Part of a small language model's weights.
Size: 15 layers, width 256, 4 heads of 64 (2 for keys and values), vocabulary 2048, 11.6M parameters.
MLP neurons of a small language model. Each row is named by its layer, matrix (up: input weights) and neuron, and shows model dimensions 96-191. Each number is 200 + 40 x the weight over its row's rms, rounded and kept within 0 to 999.
After each neuron's rows, "fires on" lists the tokens most often at its 100 highest values on Wikipedia text that the model never trained on.

L9.up258,295,122,175,235,191,163,173,230,223,204,212,256,282,262,213,269,200,276,160,188,208,113,270,226,166,117,203,178,154,160,135,245,246,174,127,275,137,158,162,210,173,165,232,251,168,153,225,252,210,225,225,153,210,197,203,129,136,153,125,182,264,169,202,239,180,172,262,166,228,270,210,209,192,185,192,194,246,239,153,173,188,191,199,246,184,213,271,224,185,146,214,225,194,201,188,192
fires on: "z", "ta", ",", ".", " X", ":"

L9.up977,161,160,181,134,234,231,235,205,207,150,207,246,193,174,218,248,301,240,145,231,249,263,208,209,220,178,304,225,131,169,219,195,218,231,223,200,157,135,161,224,196,175,197,122,187,225,175,152,239,130,245,220,174,171,154,158,221,204,227,177,251,192,79,153,181,182,247,162,275,240,134,223,210,187,204,203,175,226,165,220,214,190,314,180,116,195,225,214,259,220,201,213,220,199,173,198
fires on: "p", "s", "z", "S", "sh", "k"

L8.up977,211,227,221,262,191,210,181,240,211,209,247,235,252,305,183,215,175,233,195,190,191,161,138,203,185,169,255,205,261,222,198,169,266,203,215,175,263,214,243,170,233,198,246,245,216,211,230,183,169,210,180,156,185,218,208,208,212,142,258,194,191,217,202,159,140,250,237,273,185,206,186,188,158,150,255,169,158,194,243,129,258,142,222,159,243,216,206,201,162,287,257,217,194,149,214,184
fires on: "The", "q", "/", "=", "0"

L7.up119,200,241,206,240,155,163,265,241,177,138,251,253,258,220,215,180,217,154,214,202,218,204,238,160,179,84,233,230,155,246,91,143,213,185,168,222,177,229,224,210,250,249,184,190,237,141,203,206,214,247,214,182,161,179,206,170,253,178,209,149,214,265,156,161,195,173,233,133,198,220,149,241,231,223,170,185,151,211,157,130,301,144,171,229,221,186,201,199,215,176,190,266,233,145,220,186
fires on: "C", "G", "S", "B", "D", "F"

L4.up152,178,155,212,133,201,208,193,211,179,188,189,188,205,224,196,214,162,175,204,130,192,157,214,204,242,233,171,278,154,182,114,168,161,151,129,202,224,173,211,220,190,119,229,244,176,190,177,218,155,195,172,202,150,169,185,194,196,185,214,216,242,265,198,96,207,218,224,228,215,186,198,204,174,202,148,290,174,193,159,211,199,253,191,215,230,203,225,219,239,168,209,171,181,188,165,207
fires on: " "

L8.up731,190,186,167,168,115,194,175,206,169,221,152,211,192,198,224,184,274,245,197,202,280,112,202,163,201,113,178,268,222,195,92,170,188,235,213,232,246,200,182,222,228,92,175,223,240,206,186,165,198,232,225,182,172,193,125,148,99,277,185,236,290,181,94,274,138,180,220,280,286,241,142,272,146,144,177,208,237,189,222,217,200,204,200,218,147,175,204,291,173,178,201,154,155,190,151,241
fires on: "en", "n", "d", "ten", "e"

L10.up299,253,191,196,168,231,169,216,241,203,250,252,175,232,202,219,293,197,218,185,161,217,108,182,239,166,144,183,185,183,199,140,219,241,114,159,200,97,182,197,172,181,239,222,232,231,192,212,208,270,208,263,208,208,207,160,172,217,146,249,212,244,166,198,195,264,208,242,171,238,233,152,181,154,165,192,200,190,199,180,241,199,173,219,216,267,186,210,198,209,204,169,240,188,93,181,214
fires on: "t", "ly", ".", "ta", "g"

L9.up370,121,221,217,257,239,155,217,172,214,179,230,228,232,168,207,287,249,199,197,158,252,222,245,183,159,146,240,270,175,184,167,233,194,195,212,153,176,112,171,171,199,190,175,121,213,198,190,157,178,189,224,255,175,193,176,217,219,154,166,184,277,208,302,227,217,215,239,175,235,175,171,161,188,275,183,184,165,355,248,183,243,195,190,185,187,211,177,164,212,175,191,241,196,228,211,113
fires on: "|", "s", " de"

L10.up15,264,222,183,150,216,200,229,160,214,188,200,228,186,199,232,315,219,212,164,218,175,156,234,177,170,176,253,188,125,217,212,181,256,163,96,286,144,151,182,94,155,195,268,188,238,186,184,156,244,206,286,183,180,217,209,179,204,178,189,115,184,142,181,184,182,183,162,232,264,251,241,261,184,175,169,272,185,261,217,209,136,127,214,126,231,141,219,241,156,208,249,139,236,209,182,148
fires on: "k", "n", "h", "i", "ci", "f"

L9.up741,181,202,146,205,219,183,187,210,213,194,185,232,160,220,247,121,288,204,161,205,281,183,180,225,170,183,233,168,253,193,205,171,169,250,162,205,176,146,217,221,185,204,210,228,157,205,184,194,209,220,256,134,205,213,193,178,108,216,157,219,273,185,204,222,99,190,188,179,289,240,177,197,178,239,239,270,168,191,191,245,208,184,132,247,98,163,262,278,214,200,263,192,271,145,197,203
fires on: "en", "te", "e", "ome", "ü"

L8.up431,257,204,177,186,306,193,260,220,215,184,315,176,210,210,216,240,194,175,166,178,239,213,174,215,98,150,194,136,222,202,172,266,231,159,171,282,247,116,243,151,217,164,180,204,224,224,194,145,237,180,233,180,180,187,199,178,149,183,168,194,261,182,190,177,190,194,273,166,215,264,107,81,129,199,189,193,153,234,212,228,253,196,278,194,222,172,212,235,199,171,216,177,198,164,212,193
fires on: "t", "ta", "p"

L9.up196,170,102,181,232,218,202,279,215,173,184,196,164,245,208,240,255,155,186,212,155,207,259,218,233,131,181,235,316,202,153,235,192,272,182,218,184,163,195,124,171,227,209,183,168,221,201,239,155,242,158,187,192,156,208,203,159,212,202,206,168,241,205,209,153,210,157,166,186,221,240,211,121,191,195,187,259,193,273,219,148,228,199,172,223,195,253,196,214,203,187,257,188,254,109,248,129
fires on: "t", "p", "f", "b", "he", "c"

L2.up230,209,257,195,167,158,175,200,197,206,196,197,183,241,258,221,276,162,187,142,188,243,212,171,138,227,186,184,166,253,225,205,268,227,174,180,207,161,180,258,245,92,176,173,293,179,233,287,233,194,201,246,132,149,199,261,109,233,195,166,164,180,256,239,152,220,122,222,163,206,216,120,204,161,326,195,195,86,219,225,183,218,251,189,179,202,120,201,223,163,263,246,193,169,197,192,249
fires on: " 8", " 5", " 9", " 7"

L5.up453,219,228,212,231,165,209,188,227,221,251,159,163,200,216,213,154,177,212,128,180,178,228,157,219,197,222,220,208,253,204,220,194,227,215,162,180,230,208,207,196,189,287,179,181,192,143,186,171,198,189,209,169,164,180,189,221,219,82,260,177,187,307,227,123,228,180,208,125,177,234,226,225,241,176,159,232,165,253,172,180,180,229,244,176,295,177,187,167,250,284,210,167,196,182,201,160
fires on: " "

L7.up103,204,194,175,232,210,183,239,184,185,143,235,246,217,223,227,213,175,162,182,213,165,212,197,208,170,112,198,210,150,172,157,204,245,191,255,201,192,201,199,242,252,269,120,133,245,170,243,102,219,163,228,223,172,212,185,154,179,150,249,158,225,189,182,193,181,152,224,233,173,234,148,257,157,195,186,167,206,184,213,154,286,106,167,177,232,200,199,182,198,179,233,243,157,235,225,108
fires on: "A", "B", "T", "G", "S", "E"

L5.up302,192,181,209,241,188,168,236,189,166,174,212,200,237,241,219,148,284,189,181,152,255,264,189,264,233,122,235,263,221,197,228,268,161,227,241,166,253,109,162,208,134,170,215,216,207,210,197,152,174,164,194,219,184,192,163,121,146,209,89,146,235,279,171,193,188,236,234,195,244,178,142,111,157,243,213,245,171,304,221,137,203,192,164,238,158,230,265,197,226,186,244,244,193,270,254,125
fires on: "\n", "|"

L9.up895,196,232,154,204,243,198,208,205,164,138,207,173,190,151,227,245,251,202,173,148,273,291,234,195,166,152,279,276,125,201,181,226,160,213,227,238,239,132,182,184,189,121,194,144,136,180,189,134,225,140,227,255,188,212,197,203,183,206,189,121,227,261,188,181,175,194,307,238,198,218,208,211,190,227,194,200,209,212,210,174,311,178,267,187,171,162,179,201,190,152,212,223,175,211,239,184
fires on: "a", "p", "in", "ex", "un", "|"

L2.up999,247,183,177,162,231,190,185,185,201,203,187,161,222,147,209,312,171,121,216,260,255,159,260,166,198,291,198,197,219,157,221,246,255,160,145,262,237,174,231,150,195,236,183,253,198,273,257,195,198,163,160,167,170,192,232,208,214,246,198,230,197,260,185,118,233,127,172,159,180,185,150,159,208,283,186,179,87,174,225,175,178,241,199,189,193,182,212,236,222,227,196,194,196,164,234,200
fires on: " 2", " 1", " 9", " 8", "8", " 7"

L10.up892,238,196,192,250,312,130,190,212,169,181,275,174,178,234,244,188,212,186,198,225,161,208,137,180,168,166,220,150,255,179,222,216,177,208,179,263,131,181,277,128,230,138,168,224,263,142,192,193,262,207,252,176,166,177,210,183,205,179,205,197,248,295,184,161,221,182,233,152,203,139,122,156,185,255,129,267,215,237,195,204,205,207,183,165,234,190,254,236,216,216,176,201,242,237,167,203
fires on: "y", "te", "me", "re", "ve", "ly"

L6.up742,216,204,199,83,151,182,192,163,223,227,234,259,202,335,240,208,239,196,176,192,200,154,202,246,220,186,181,195,114,185,250,206,194,190,175,196,188,179,281,266,175,148,181,229,163,212,231,188,255,229,256,88,128,197,132,178,155,215,153,197,276,189,178,199,118,162,200,137,257,226,188,156,195,145,209,192,126,209,196,183,243,264,267,149,164,233,189,210,197,181,205,193,286,245,238,215
fires on: "ov", "ki", "our", "ko", "ana"

L5.up30,233,209,211,198,181,206,181,256,193,178,196,156,218,248,214,213,166,173,231,144,200,164,166,208,227,260,229,234,149,209,179,201,181,232,138,184,226,190,240,226,214,177,213,247,179,156,192,242,165,183,152,197,118,201,162,189,201,117,213,239,189,223,174,115,214,185,200,176,186,157,269,248,203,193,165,235,134,289,188,223,168,242,187,229,212,170,231,155,263,253,206,143,180,149,226,200
fires on: " "

L9.up689,184,213,155,219,225,162,211,228,193,205,269,232,239,130,177,190,229,190,104,200,187,213,229,189,140,136,182,202,230,191,118,221,229,195,265,229,204,231,144,259,222,199,176,154,188,214,206,129,214,182,204,215,125,198,216,268,169,155,162,269,363,218,249,141,205,225,228,248,222,216,189,143,173,210,125,195,170,253,164,178,265,194,262,196,175,135,152,220,180,248,230,183,184,182,225,153
fires on: "|"

L4.up975,115,110,204,158,179,215,240,185,237,148,157,199,284,283,212,234,225,160,180,156,187,185,196,268,209,207,266,146,206,202,224,215,306,228,216,284,172,194,160,136,219,218,154,246,270,138,256,95,290,154,225,120,161,165,165,151,146,130,191,198,252,229,267,260,269,226,226,170,177,222,140,176,253,275,265,191,217,155,260,180,187,253,199,158,201,249,153,234,220,175,201,191,171,259,195,179
fires on: "P", "D", "–20", "M", "mm"

L7.up376,279,217,157,219,218,196,246,166,241,232,241,211,226,162,223,207,223,274,157,208,162,174,203,201,184,222,206,198,168,207,203,197,304,201,193,240,201,180,223,210,238,175,154,236,224,203,214,168,205,194,214,201,189,165,141,147,221,161,248,255,229,164,152,134,87,217,174,223,209,239,211,266,109,213,263,187,223,176,180,185,214,229,241,157,169,186,271,231,247,139,221,236,189,165,213,191
fires on: ":", "=", " career", "s", "ite"

L10.up130,170,156,134,177,214,140,275,247,215,212,204,198,192,208,199,297,160,204,153,158,177,125,219,184,201,198,240,201,210,170,232,150,246,190,187,254,116,165,159,244,223,189,158,219,225,233,191,9,205,170,186,193,189,203,214,196,196,200,249,160,208,163,195,198,229,179,206,176,266,280,180,176,183,192,220,266,161,263,232,200,164,143,294,168,154,223,200,255,238,191,199,205,202,205,154,149
fires on: "s", "p", "k", "n", "b", "t"

L9.up679,132,152,172,141,217,176,246,188,229,182,253,192,160,214,230,257,148,175,198,224,135,159,240,171,199,202,233,203,110,156,200,149,248,192,205,193,185,146,196,209,233,229,202,218,266,242,196,84,217,186,204,185,163,204,206,226,219,180,198,180,187,138,175,157,175,179,152,238,274,232,167,165,184,209,193,201,157,245,170,155,156,207,247,143,296,220,154,231,220,229,229,182,220,119,221,222
fires on: "d", "k", "n", "c"

L9.up733,283,268,259,164,283,183,257,242,232,177,258,196,195,127,209,186,194,135,186,168,208,229,258,184,215,184,153,158,258,158,188,275,229,132,207,254,172,173,191,213,261,147,172,212,227,163,196,209,231,170,232,191,172,221,231,162,260,177,202,239,249,179,185,162,249,172,184,170,195,205,99,135,219,192,192,302,178,254,184,205,217,146,215,150,282,232,177,164,185,275,201,198,208,155,196,137
fires on: "lo", "re", "y", "ur", "ter", "ir"

L7.up575,241,205,224,193,182,176,181,210,180,197,233,255,193,297,227,206,214,241,151,196,232,195,233,220,179,127,231,223,124,229,205,168,276,214,147,213,187,172,187,197,219,225,186,218,239,169,257,205,193,207,206,113,157,193,180,184,207,170,181,165,249,189,147,166,142,157,173,181,196,233,110,278,81,254,247,229,165,181,188,169,226,183,241,276,156,256,185,247,253,157,239,184,198,189,200,184
fires on: " ", "=", ":", " 19"